Part of a small language model's weights.
Size: 13 layers, width 256, 4 heads of 64 (1 for keys and values), MLP 1024 GELU, 13.2M parameters.
MLP neurons of a small language model. Each row is named by its layer, matrix (down: output weights) and neuron, and shows model dimensions 64-191. Each number is 128 + 24 x the weight over its row's rms, rounded and kept within 0 to 255.
After each neuron's rows, "fires before" lists the tokens most often just after its 100 highest values on Wikipedia text that the model never trained on.

L3.down651 [136 169 122 132 140 163 141 131 136 128 140 150 117 120 149 144 149 163 140 146 181 124 127 113 141 132 120 145 170 142 136  75 123 116  82 139 161 155 142 184 126 111  96 109  91 148  96 146 178  86 131 101 109 128 127 146 130 166 174  99 124 150 115 137 140 114 101 132  97 111 156  69 125 123 120 185 133  94 140  99  99 104 113  94  94 111 112 139 162 125 139 113  68 135 116 114 133  88 136 124 144 127 154 125 143 140 136 136  92 112 106 120  92 137 146 101 130  80 126 163  93 100 148 152 139 150 131 131]
fires before: "\n", ","

L10.down30 [103 156 156  99 157 140 134 140 122  98 124 114  93 122 110 155 114 125 149  68 102 146 133 125 138 138 109 138 164 105 126 126 130 127 131 131 137 111 140 120 131 152 164 186 107 137 164 165 125 154  89 119 160 107 128 146 119 116  74 154 157  91 105 111 143 115 145 119 109 144 160  85 168 135 103 122 137 115 165 131 108 116 115 142 146 135  88 129 105 172  92  98  95 127 100 142 122 154 124 121  80 121 192 119 103 132 148 109 128  95 148 131  97 112 161 126 151 143  89 112 134 101 180 151 123 113 149 179]
fires before: "."

L8.down390 [141 152 113 127 126 145  89 143 161 117  90 157 139 113 122 146 116 132 129 138 163 155   0 103 148 171 128 144 152 127 144 128 144 128 111 128 118 121 135 105  94  87 118 124 138 122 164 162 138 123 103 160 106 131 143  97 119 111 124 130 127 128  88  96 107 151 113 124 113 135 142 129 107 129  99 156 181 128 102 140 147 154  91 132  96 138 129 132 123 193 100 124 193 109 144 128 141  79 114 139 120  71 144 149  79 134 135 119 157 132 150 114 137 137 110 112 115 116 114 117 118 120 122 101 126 126 119 146]
fires before: "\n", "-"

L10.down82 [155 187 103 138 132 103  87 115 133 107 177 145 113  97  96 132  84 149 149 118 139 164  81 149 143 142  94 110  96 139  96 107 193 123 114 174  97 133 128 139 117 111 152 106 153 139 124 136 155 112 112 154 144 135 104 110  97  98 116  78 111 151 116 178 141 147 105 119 140 129  87 116 173 103 182 111 146 146 111 134 102 140 125  63 118 125 153 136 117 154 152 120 130 133  94 132 183 133 151 144 121 107 149 126 115 115 117 127 104 109 145 101  97 126 109  99 131 137 137 103 121 124 114 152  94 126  94 102]
fires before: " |", "'", ","

L8.down302 [119 125 153 125 104  89 135 101  83 133 123 156 129 154 114 105 149 140 180 138 101 124 179 101 177 124 141 115 118 134 125 125 170 138 118 104 124 107 149 160 113 137 101 192 127 110 141 134 139 153 147 119 145 145 124 127 137 143 121 125 162 140 150 105 125  94 112 108 130 128 109 128 129 121 157 167 111 129 140 127 164 129  87 180 153 152  91 185 108 135 133 148 156 121 145 117 162 152 136  74 100 137 153 130 104 164 121 143 104 101 106  86 103 126 109 133 118 159 171 116 126 133  66 123 105 142 112 127]
fires before: "|", "|---|", "|---|---|"

L5.down217 [100 147 126 135 112 112  97 130 117 174  97 101 153  89 134 103 126 115 151 147 160 103 106  87  94  87 121  79 144 106 144  99 150 126 140 158 105 120 126 134  96 116 114 112  97 119 106 114 130 149  93  91 141 140 115 133 131 143 161 132  97 125 126 161 156 128 106 141 122 152 103 174 121 120 128 149 106 128 147 106 147  94 121 119 172 117 125 131  96 133 153  87 152 167 151 158 113 134 127 128 170 165 144 140 127 134 120 110 146 167 104 123 102 111 109 120 105 113 127 114 156 159 123  94 137 152 130 128]
fires before: "\n", "==", ":", "===", " =="

L9.down737 [172 112 138 123 118 144 108 127 125  73 143 160  76 129 140 125 133 109 138 105 153 129 148 117 132  84 112 152 114 120 112 108 139 119  95 147 139 103 138 122 130 124 132 139 137 134 119 152 148 136 130 162 118 108 140 108  89  97 114 111 174 150 121 178 105 107 143 133 146 120 163 126 126 107  59 108 160 143 113 120 157 127 114  95 145 126 112 168 146 126 117 163 136 143  96 125 121 149 151 119 120 108  96  94 131 114 132 155 168 131 106 167  97 141 113 135 116 141 146 146 106 121 141  92 133 161 125 150]
fires before: "0", "%"

L10.down630 [119 103 113 168 144 132 111  80 111 113 130 147  99 117 110 159 139 128 161  89 126 130  91 106 134 129 147 132 126  72 123 145 144 171 143 142 137 178 115 103 123 141 123 112 158 120 145 143 153 137 115 128 150 108 132 110 109 144 141 152 141 131 157 126 110 112 122 109 115  74  81  95 151 100 105 148 138 133 128 127 160 168 157 131 117 135 126 111 131 126 137 143 100 171  92 112  84  94  82 117  85 122 177 125 120  86 123 121 131 134  89 170 118  93 114 122 135 131 155  90 137 111 177 154 110 113 125 127]
fires before: " ", "\n", " +"

L10.down39 [109 103  95 125 155 125  99 130 119 145 119 102 132 109 108 131 155 150 153 112 108 154 125 103 107 128 153 163 128 155 163 129  97 153 103 160 101 133 123 157 130  89 134  77 125 125 148 145 138 143 145 160 163 153 138 113 153 129 166 165 135 151 143 119 128 162 160 160 141 127 111 130 149 138 151 150 138 126 168 125 140 131 123 117 144 142 110  98 116 103 142  97  91 151 100  87 115 118 109  92 167  78 146 123 136 130 120 176 126 135 144 104 128 117 133 107 139 109 120 141 147 164 120 150 182  80 160 104]
fires before: "1", " a", " born", " the"

L8.down499 [126 160 135 133 109 100 106  93 126 145 130 129 107 133 130 111 142 114 109 181 118 115  97 136 108 138 132 176 146 142 110 125 129 117 137 135 110  99  96 145 122 149 137 134 183 120 136 142 162 142 126 149 134 161 142  98 133 115 131 132 109 103 171 123 175 139  95 131 144 158 103 146 169 133 130  91 138 133 112 111 115 132 104 158 131  88  98  94 126  94 103 117 110  94  88  98 143 137 112 150 162 130 123 123 132 144 139  87  95 106 169 118 117 119 108 141 163 173 167 130 141 147 147 161 140 122 130 138]
fires before: "0", "5", "1", "7", "4"

L5.down964 [146 126 136 122 115 126 167 143 140 127  95 156 109 130 158 111 113 135 123 153 165 146 112 130 106 120 172 138  94 122  92  74  90 133 137 147 128 106 152 109  84 157 127 112 120 124 137 103 120 114 124 102  99 112 128 106 131 150 151 154 112 110 146 121  70 127  88  81 127 119 138 166 126 140 123 172 145 157 125 156 130 160 126 147 152 171  98 137 119  86 139 162 118 126 136 144 121 133 144 135 119 150 175 132 135 140 162 129  79 149  71 131 119 133  89  99 149 121 135  95 135  86 146 157 133 158 121 135]
fires before: " ", "\n", " |", " votes", " −"

L4.down344 [120 100 147 146 127 115 132  90 137 195 132 142 117 129 174 109 145 164 129  99 106 100 140 118 128 174 130 106 128 114 135 150  99  99 131 150 152 153 137 119 135 118  95  87  99 134 145 113 150 140 118 128 114  99 157 122 132 116 147 130 110 103 156 152 105 142 113  98  85 124  76 134 161  90 113 160 139 127 174 112 144 168 167 185 176  91 152 122 144  89 124  87 101 137 104 151 136 123 148 128 101 109 146 161  98 154 113 131  83 135 145 128  75 142  88 137 109 115  92 161 139 116 126 138  96 102 108 120]
fires before: "\n", " |", " Tour", "im", "″"

L8.down990 [140 143 154 147 113  97 153  95 139 161 114 107 147 154  88 139 129  64 146 105 140 125 107  83 115 130 169 115 150 215 121  98 145 145 158 143 156 139 133 116 135 119 117 130 136  92  94 139 112 160 139 136 104 139 146 130 155 115 145 156 152 108 114 102  93 125 123  65 141 102 121 133 123 102 163 144 133 130  96 168 136 147 125 131  73  98 173  84 148 131 118 130 164 144 138 161 122 153 121 124 162 136 157 145  79 109 112  94 121 117 134  88 109 120  87 125 104 113  96 118 121 132 116  99 119 119 106 155]
fires before: "s", "d", "ed"

L8.down418 [112  90 127 134 142 128 143 175 160 159 121  69 159 127 139  98 151 128 124 133 161 142 104 115 123 142 155 126 144 153 150 160 116 106 133 122 137  99 150 160  91 119 133 158 124 134 157 111 152  98 154  98 198 136 149 142 117 138 124 165 159  87 166 136 115 103 135 110 108 138 116 107 128 143 122 142 160 101 125 142 115 127 117 114 102 143 102 127 127 135 164 146 165 110 160 140 144  90 116 115 101 126 191 155 141 146 103 151 184 119 160 122 109 121  97 115 156 130 128 173 136 103 119 135 164 140 126 157]
fires before: " ", "0", "g", "\n", "5"

L8.down617 [141 117  89 117 129  82 134 167 124 173 109 127 136 125 144 169 125 119 145 116 143 136  55 119 129 169 104 128 133 109 170 111 106 167 145 128 133 124 137 103 131 134 142  93  99 137 148 148 129 124 126 121 123 133 104 143 121 129  96 101 102 122 178 136 112 133 128  94 159 108 132 118 136 129 109  87 109 109 131 140 146 180 138 151 124 161 122  77 118 142 148 111 114 100 140 115 147 102 103 115 137  73 127 165 137  99 135 103 132 111  96 201 158 170 122 115  88 115 162 121 148 123 189 127 142 151 124 135]
fires before: "1", "2", "8", "9", " "

L10.down11 [163 123 146 136 156 131 135 175 127 135 144 140 154 157 148 157 106 121 110 114 152 132  72 153 107 138 120 157  77 103 109 143  85 150 141 142 145 120 117 115 109 153 175 120 122 126 121 150 117 115 165 119 115 163 119 123  83 148 100 133 130 108 149 127 157 127 143 152  96 117 115 124 105 134 154  95 111 130 149 126 129 105 124  94 146 157 145 101 148 157 130  99 130  92 112 115 140 125 146 102 135  70  99 108 142 131  76 160  88 108 106  90 142 141 111 138 130  90 109 149 102 127  86 160 138 107 131 116]
fires before: " |", "s", "ed"

L9.down58 [ 66  71 136 121 150 157 117 134 110 113 123 125 131 137 119  85 155 131 140 116 136 118 146 144 114 137 149  96 123 121 154 163 115  58 125 183  95 118 126 109 109  94 131 172 182 144 143 124 106 132 138 141 144 127 134 140  78 144  91 109 152 124 135 116 124 169 141 114 130  94 153 118 125 119 141 161 117 161 167 121 170 120 115 162 156 131 121 133 116 130 139 149  89  83 106 142 113 115 143 146  90 150 107 161 139 140 125  93 154 115 108 154 144 179  82 164 132 145 133  92 159 144 120 117 105 132 133 128]
fires before: "5", "6", "4", "1", "ol", "|"

L8.down350 [150 142 121 146 123 139 170 121 115 145 161  99 143 191 113 122  95 122 174 134 145 116   0 121 131 155  77 139 106  93 135 138 150 118 127 159 132 130 105 129 125 124 116 134 110 138 147 142 141 186 135 157  93 144 100 149 121 142 105 102 128 137 135 117 151 131 162 143 158 131 151 131 134 106 105 152 156 137 131  77 122 127 127 111 104 173 106 105 106 142 151 166 156 162 123 141 139 125 108 135 124  28 123 109  91 156  94 107 143 148 159 119 142 114 139 156 147 136 129 130 115 153 116  84 117 106 122 122]
fires before: "\n"

L9.down473 [104 109 104 173 148 100 100 109  93 117 127 123 153 149 112 149 123 167  96  85  86 124 164 128 131 138 136 169  89 101 119 114  87 116 125 119 121 133 139 137 141 125  95 136 111 134 147 146 114 121 134 104 109 118 148 128 164 161  70 148  93 170 165  85 152 110 115 130 148 144 136 135 174 145 120 147 170 201 139 112  98 114 122  93 126 119 130  90 129 126 144 135 135 118 119 140 134 176 162 142 122 105 170  70 123 103 122 113 139 103 151 141 148  89 146 147 153 120 110 132 122 104  96 151 113  91 151 123]
fires before: "s", "ed"

L10.down217 [127 138  94  93 181 165 137 110  94 110 164 118 140 125 101 133  75 148 136 165 138 104  78 130  92 145 102 161  97 146 142 106 138 120 161 138 143 135 150 139 119 119 131 119  97 174 165 131 176 113 117 119 109 106 124 117 116  96 143 114 161 137 117 116 137  92 132 159  86 112 101 114 103 121 124 132 113  92 119 111 149 162 100 131 115 133 118 121 168 122 137 108 135 122 148 134 141 165 175  78 170 116 130 163 109 132  95 137 155  89 156 160 124 106 114  66  69  95 157  99 133 110 136 135 143 133 102  98]
fires before: "s", ","

L8.down959 [151 121 143  91 144 122 135 148 143 117 137 161 164 100 137 125 108  97  98 119  93 161  14 134 156  83 135 103 151 129 113 129 135 108 124 156 120 119 165 139 123 112 116 158 162 132  74 117 144 106 136 126 110  76 150 113  80 110 131 125 141 146 100 116 158 113 157 110 135 139 109 155 122 100  94 104 169 142  90 155 167  93 151 120 137 119  87 146 115 160 143 112 125  87 104 132 149 141 157 131  87 105  95 132  74  99 133 115 208 188 131 104 115 114 143 108 114 113 125 103 106 124 144 113 157 127 176 117]
fires before: "\n", ".", " as", ","

L10.down987 [160 153 128 152 143 115 160 117 135  96 189 113  89 139 138 114 135 128 103 165 109 100 122 157 132 143 107 141 129 100 151 160 155  99 138 150 153 120 157 119 171 140 105 100 120 114 113 159 155 139 147 106 166 123 140 122  91 109 144  81 143 120 127 114 154 162 133 147 145 153 100  83 153 131 146 116 130 155 128 108 119 184 174  88 101 124 137 128 149 166 108 137 154 128 105 140 142 143 158 114  88  80 143  74 213 121 142 138 154 118 122 140 103 122 133  80 137 111 129 132 119 107 150 145 141  94 121  91]
fires before: "0", " of", " and"

L10.down263 [125 151 139 122 109 134 144 116 150 151 157 116 113 148 164 120 110 126 138 122 164 122 101  67  98 131 146 111  90  88 146 146 123 126 157 134 134  70 113 116  86 152 114 131  91 134 122 167 162 144 148 136 125 150 112 125 137 177 130 172 122 155 168 119  73 137 115  93 152 129 131 113 161  83 163 121 153 138 129 154 142 132 104 125  97 110 171 120  88 163  78 121  99 167 103 116 140 138 130 121 118 154  95 149 117 167  90 153 166 114 107 117 130 118 107 154 164 147  89 133 125 135  95 120 100 108 127 147]
fires before: " ", " the", " September"

L10.down520 [132 122 115  78 148 145 108 178 122 140 166 135 141 152  95 106 144  57  89 151 122 159 127 123  93 147 103 140 138  64 135 124 131 140 148 155 136 106 115 138 110 135 139 150  98 133 133  97 150 121 122 152 123 150  99 119 120 122 122 128 129 108 126 142 165 128 148  51 145 129 124 122 110 149 194 141 121 159 131 149 171 123 120 142 181 101 104 122 123 100 168 125 112 160  78 129 115 132 103 120 114 161 128 123  51 141 126 134 123 124 134 149 104  92 131 141  87 142 107 180 108 116  85 162 136 150 115 147]
fires before: "==", " of", " ==", ":", "s", " and"

L4.down215 [111 177 149  88 127 119 111 107 128 122  96 157 144 126 121 131  82 160 125  68 146 144  87 107 154 124 160 119  98 154 127 129 142 115 123 104 171  87 106 125 125 145 152 148  73 119 133 110  80 124 132 140 112 172 104  96 161 166 116  83 134 162 141 130 131 150 136 119 123 113 178 127 187 136  93 110 137 133 134 159 114 106 111 107 127 140 159 131 132 128 152 154 126 116 117  88 101 143 103 144 117 102 127 113 112  98 134 144 121 111 170 139  97 118  99 123  96 124 122 138 126 130 170 114  93 124 117 120]
fires before: "\n", " the"

L10.down865 [155 147 102 141 134  85 146 139 119 124 154  86 105 101 163 128  92 160 139 190 175 121 117 126 153 127 153 202  81 111 170 142 137  98 165 146 165 125 153 162 118 148 134 118 134 128 126 110 101 115 141 157 145  93  81  83 144 133 145 108 115 143  98 134 151 163 154 105 136  78 105 136 170 109 140 123 147  99 118 108 142 149 152 137  97 150 110 120 124 129 123 123 120 112 139 105 112 121 136 128  92  99 139 145 119  73 145  94 191 156 102 174 127 180 113 122 125 124 151 100 165 115 119 113 130  94 125 112]
fires before: "s"

L5.down736 [154 123 169 119 128 148  95 117 154  90  84 153 112 122  84 130 167 105 130 130 132 156 147 139 118 132 123 116 126 161 130 178 147 131 117 134 108 117  27 161 156 112 114 135 103 145 133 165 138 135 148  81 127 136 117 113 141 127 142 113 119 116 111 146 128 139 137 111 171 172  92 121 150  61 129 152 130 168 153 120 137 153 132 111 131 162 113 134 137 128  84 133 100 130 148 156 122 127 174 121 159 127 140 104 179 160 118 133 112 152 174  84 158 117  91 124 113 136 145 121 152 123 126 116 182 102 118  95]
fires before: " ", ",", "2", "8", "1", "0"

L4.down149 [141 143 102 124 154 150  57 134 101 136 124  84  90 141 119 136 143 159 161 127  80 141 142 149 144 155 127  84  88 121 129 136 111 109 110  76 114 166 116 126 140 158 141 111 106 139 127 112 105 153  87 192 144 106 116 114 116 101 136 129 132 133 109  94 109 137 170 128 125 125 153 125 134 154 152 111 154 151 135 107 151 100 138 131 136  82 104 153 169 104  95 143 127 175 139 166 173 125 128  92 121  90 136 127 141 114 131 150 147 116 122 124  98 121  88 124 110  85 150 145 106 166 158 133 148 115 121 152]
fires before: "-", "\n", "=", "|"

L9.down271 [137 148 150 178 164 145 150 119 153 135 172 144 147 129 145 116  74 106 111 153 160  97 153 130 108  72 145 186 133 144 129 127 104  99 151 133  89 131 156 103 144 131 117 128  78  86 134 163 126 120 155 119 142 144 113 146 137 151 135 150 163  93 109 139  84 110 155 112 149 138 173 100  90 158 104 133 142 117 109 148 178 116 138 102 139 170 105 118 144 155 127 105 138 126 148 158 135 182 106 133 138 166 109 130 137 139 139 164 123 153 121 102 101 115 137 123 117 126  90  90  72  97 104 125 129 132 117 105]
fires before: "0", "8", "2", "1", "9", "7"

L10.down625 [ 76 184 134 123  97  98 174 111 113 125 153 118 112  96 118 101 147  94 102 111 110 140 102 127 148 145 124 174 140 151 173  72 145 100 108  98 119  96 121 171  95 162 160 131 122 144 141 152 161 143 124 113 124 125 142 137  98 143 107  95 149 115 171 133 132 132 151 108 178 141 141 108 152 173 145 102 106 116 141 145 151 168 129  98 153 133 140 142 128 133 148 139 123 116 156 102 141 159 131 108 131 102 141 100 121 102 193 177 174 111 130 119  90 133 146 114 130 120 163 129 126 117 134 125 116 124 143 109]
fires before: "2", "1", "0"

L8.down672 [123 102 162 121 112 128 138 120 125  94  97 115 119  76 126 128 127 132 171 119  98  88 111  97 138 112 140 156 106 122 136 117 147 125 106 138 153 140 115  87 135 107 126  83 144 127 109 107 171  90 115 177 122 141 114  99 123 151 158 127 132 132 117 150 137 137 112 108 165 140 117 163 140 155 158 117 111 116 117 117 139 164 167 111 104 121 128  65 146 114 117 182 145 122 104 154 146 140 145 118 148 132 158 140 119 122  75  98 130 161 108 131 133 115 133  74 122 126 119 133 128 135 142 139 142 123 130 110]
fires before: ":", "-", "l", " American", "s", " a"

L5.down124 [116  80 110  89 141 114 126 175 134 112 127 150 177 134 143 102 130 139 125 184  86 123  96 141  98 136 100 136 133 103 139 163  91 122 140  95 159 121 162 137 125 115 122 150 142 128 131 117 103 120 120 100 139 119 108 157 110 163 157 140 166 150 131 129 176 127 122 113 126 157 143 150 137 127 120 160  97  64 115 139 134 124 167 134 147 104 115 132 126 141 145  97 116 104 151 121 102 105 110  98  85 174 104 122  67 177 125 183 110 161  86 122 116 160 138 135 104 135  97 105 147 133 119 166 121 123 172 129]
fires before: " ", " |", " Candidate"

L5.down25 [148 151 114 111 103 174 135 146 140 158 111  92 179 130 161 121 143 151 159  94 122 126 160 142  97 131 187 177 160 122 139 144 114 152 117 120 115 163  86 124 164  90  87 104 131 125 136 145 150  74 143 128 164 128 115  83 125 135 130 150 131 113 124 166  98 114 135 144 137 154 118 112  96 131 116 131 142  93 140 117 108 150 138 140 120 107 150 119  67 101 138 142 126 142  95 168 122 148  83 142 135  97 132 161 158  94 143 107 144 100 140 103 103 118 109 138 130 161 121 136 108 170 117  81 132 140 130 124]
fires before: " a", "1", " an", " American"

L10.down426 [114 146 162 119 129 130 131 146 108  92 129 104 147 117 137 154 141  97 122 146 114 129 187 133 146 118 112 139 132 162 105 125 153 117 113 124 140 116 175  98 136 111 105 123 119 152 105 158 155 148 158 139 143  84  83 167 143  85 109 120 122 163 154 127 127 105 179 117 114 147 112 107 154 111 122 114  70 147 153 141 146 138  93 154 145 153 102 131 116 103  92 118  96 131 122 125 135 190 114 103 193  89 122 151 120 140 128 110 111 104 134 125 154 147 126  79 148 134  87 148 128 125 142 154 101 128 131 125]
fires before: " |", ".", " m", ";"

L9.down416 [158 100 141 101 146  99 143 148 111 109 130 105 109 125 109 113  99 170 126 138  98 141 122 123 137 132 139 128 121 123 106 133 116  94 127 129 154 114 141  98 118  81 138 119 139 106 137 140 141 142 134 125 114 119 153 108 108 164 145 124 161 146 131 121 103 106  91 123 133 155 143 166 151 133 139 112 135 167 155 128 148  62 117  70 136 162 158 132 146 126 149 163 118 152 104 141 111 138 114  92 121  70 143 129 122 146 103 150  57 137 107 116 128 100 145 155 107 102  89  95 133 167 144 107 146  90 138 111]
fires before: " |", ":", "s", "t"

L8.down137 [122 128 122 128 152 130 148 121 125 138 138 109 130 127 116 132  99 149 156 151 116 107   0 137 129 111 128 118 115 150 122 104 143 135 108 113 155 152 119 142 116 178  81 136 124 121 138 115 135 154 104 107 136 148 119 114 116 116 122  85 122 162  74 115  78 163  92 133 161 109 151 133 115 103 139 155 122 155 152 108 111 102 115 166  92 119 151 117 128 161 107 173 104 135 140 139 106 116 136 105 116  40 162 127 128 120 137 135 138 151 134 113 149 148 126 137 153 128 156 129 157 126 113 113 139 138 131  97]
fires before: "\n"

L10.down680 [120 140 127 147 118 102 156 114 123 129 183  97 129 158 153 135 134 133 139 150 104 143  73 162 114 122 133 136 126 117 149 152  91 115  80 130  86  96 122 109 168  79 116 134 105 110 108 139 152 127  85  89 183 129 154 149 163 134 166 142 140 126 141 124 122 139 139 114 137 113 117 121 173 182 140  86 129 133 118  84 129 127 151 157 195 128 168  84 136 112 102 145 118 142 112 126 102 173 108 142 183 118 139 107 152 123 141  98 123 109 151 150 184 115 153 159  97 105 186 145 142 166 149 138 144 143 125 107]
fires before: " ", " as"

L8.down153 [134 148 129 120  96  99 177 142 114 118 130 111 151  70 155 141 132  94 115 121 164 163  92 118 133 123  98 142 129 104 127 120 132 129 132 137 119 114  70 138 161 164 136 139 160 147 178 120 154 159 158  87 170  85  98 109 118 122  92 142 176 140 134 163 126 156 109  79 106 127 114 157 141  70 143  96 155 100 135  71 124 179  93 143 115 124 114 141 128 117 119 143 100 137 147  74 142 128 114 125 136 142 146 171  91 126 101 102 144 106 165 114 103 194 143 114 128 108 110 148 126 130 126 162 118 144 112 121]
fires before: " ", ")", "),", "g", "vi"

L8.down593 [134 136 134 145 143 112 120 145 134 115  66  82 138 101 114 138 171  96 130 139  66 112  37 119 105 127 117 120 147 147 105  98 120 173  86 147 118 115 110 149 146  90 144 116 180 104 142 147 137 102 120 144  87  64 168 109  95 102 109 108 159 165 130 129 121 116 149 114 135 126 135 165 127 182 101 145 126 138 123 124 119 132 147 139 160 100  88 124 131 189 141  93 117 104 124 136 123 133 154 125  80  32 132 114 116 113 172 144 110 148 103 149 107 133 138 135 166 128 107 155 127 149 125 130 113 138 130 112]
fires before: "\n", " "

L10.down65 [117 151 127 131 146 107 155 110 145 126 150 137 135 108 138 141 172 153 118 146 136 102  89  84 126 121 122 171 140 116 106  94 135 133 117 152 120 117 103 130 129 164 126 157  98 133 144 129 121 123 108 132  92 134 115 139 111 112 131 120 138 182 134  98 145 129 128 111 137 121 131 135 146 133 127 134 141 118 159 133 161 124 127 153 103 124 139 140  98 143 152 154 131 155 169 165 129 139 156 137 153  84 101 107 134 110 161 166 124 105 114 142 146 137 163 100 124 121 125 121 111 140 142 167 126  88 156  86]
fires before: "0", "1"

L9.down874 [106 104 134 105 140  90 159 134 131 147 149 140 129 125 128 140  86 152 148  86 123 106 114 130 144 163 122 119 172  88 134  74 126 123 126 134 121 121 105  77 147 122 138 190 102 108 132  92 154 142 116 134 155 105 158 157 103 124 100 129 134 125 145 133 141 160 124 108 155 111 129 136 156 140 137 133 124 146 144 127  94 160 141 114  92 182 121 108 136 142 124 113 136 162 102 109 141 146 117 174  95  92 134  98 114 104 162 152 183 126 179 103  92 106 110 133  95 106 104 117  76 206 101 166 141 126 119 149]
fires before: ",", ".", " to", " and", " in", " of"

L10.down611 [ 97 140  88 140 131 131 167 114  89 128 113 116 139 140 148  98 156 123 121 122 140 173 148 125 132 117 144 138 141 138  94 115 130 114 123 158 110 132 132 102 118 118 150  90 176 157 134 124 144 136 130 168 147 102 115 135 131 134 123 123 128 124  97 107 132 123  97  71 135 140 122 139 136 142  61 108 117 148 155 104 171 112 186 117 159 119 124 135 154 119 118 117 123 127 112 118 135 133 127 138  79 160 150 148  97 145 149 158 123 173 130 108 129  81 139 165 113  81 136 115 128 132  84 185 133 107 150 132]
fires before: " |", ",", " ("

L10.down948 [109 122 150 109 141 102 130  85 166 114 137 141 142 132 161  65 119 106 135 141 131 130 148 145 143 152 149 128 117 120 102 106 136 112  67 142 112 120 134 163 168 152 131 156 165 111 129 108 137 126 132 127 168  83 144 134 182 116 103 132 120 101 146 123  94 119 126 157 127 133 111 154 135  89 150 204 128 126 125 134 153  96 144 103  92 155 155 151 114 153  97 158 139 130  98 143 165 177 103 133 119 113  96 122  99 146 132 152 114 133 106 115  85 136 136 115 164 148 155 100 148 119 130 101 118 119 122 116]
fires before: " ", "2", "1", " two", " a"

L9.down115 [ 97 137 154 142 116 124  92 110 157 128 141 135 143 111 136 112 127  91 144 148 155 104 129 157 100 160 145  98 193 142 116 121 149 141 149 114 120 106 116 132 148 116 144 125 126 119 169 115  95 123  95 166  88 101 132 105 131 134 145 118 149 128 149 133 111 102 159  90 112 117 138 137 173 102 146 137 127 146 169 150 164 124 124 117 109 104 106 106  83 120 114 162 132 150 148 110 134 128  99 148 152 153 148 106 138 121 130 166 120 135  93 152 165  93 118 107 130 131 144 156 119  90 158  89 159 131 165  97]
fires before: "0", "1", " of", "2"

L5.down568 [128 115 114 147 166 107  96  73 126 147 129 103 152  93 135  89 182 174 155 138 124 157  79 142 161 149 157 148 141  97  78  90 120 139 116  75 109 126 134 120 128 159 171 145 101 131 155 113 153 128 109 155  96 110 125 138  89 112 145 131 139 118 133 126 137 145 125 155 114 102  99 131 158 160 123 163 118 123  82 147 143 136  94 135 117 106 100 140 142 137 136 148 115 154 138 128 173 120 140 131  88  82 128 116 112 177 133 147 140 112 170 165 145 123 100  75 124 106 127 121 104 152 140 106 169 119 114 111]
fires before: "-", "\n"

L10.down21 [104 140  87 126 109 112 131 134 117 133 155  90 163 104 118 111 119 117 137 131  97 134 127 163 149 130  94 151 146 129 131 104 144 149 129  96 104 111 131 120 149 152 108 116 115 120 150  91 128 147 159 107 126 108 125 121 151 123 153 142  96 167 134 145 139 118 103 122 124 140  89 156 154 130 141 117  74 168 138  99 145 112 131 163 132 101 102 121 131 125 169 151 133 136 116 119 135 105 119 105 139 144 118 148 104 141 139  74  59 150 139 149 153 144 164 147 111 178 132 142 149 137 119 160 100 114 106 143]
fires before: " "

L9.down185 [ 93  97 103 119 106 116 138 138  97 140 116 102 103 160 157 111 143 127  95 135 123 126 172 158 106 126 141 157 141 141 131 118 102 131 142 145 133 161 127  87 126 143 179 115 164 115 102 155 128 141 126 140 130 151 128 120 154 167 164 117 133 132 148 117 121 129 134 120 152 128 105 109 138 154 119 132  97 122 176 160 158 164 108 169 151  59 107 110 150 150 101 143 141 102 144 109 144 144 109  90 150 187 127 146 125 157 124 126 117 118 138 125 123  76 158 130 134 149 152 181 154 144  71  98 148 128 141 164]
fires before: "0", "5", "7", "9", "4", " to"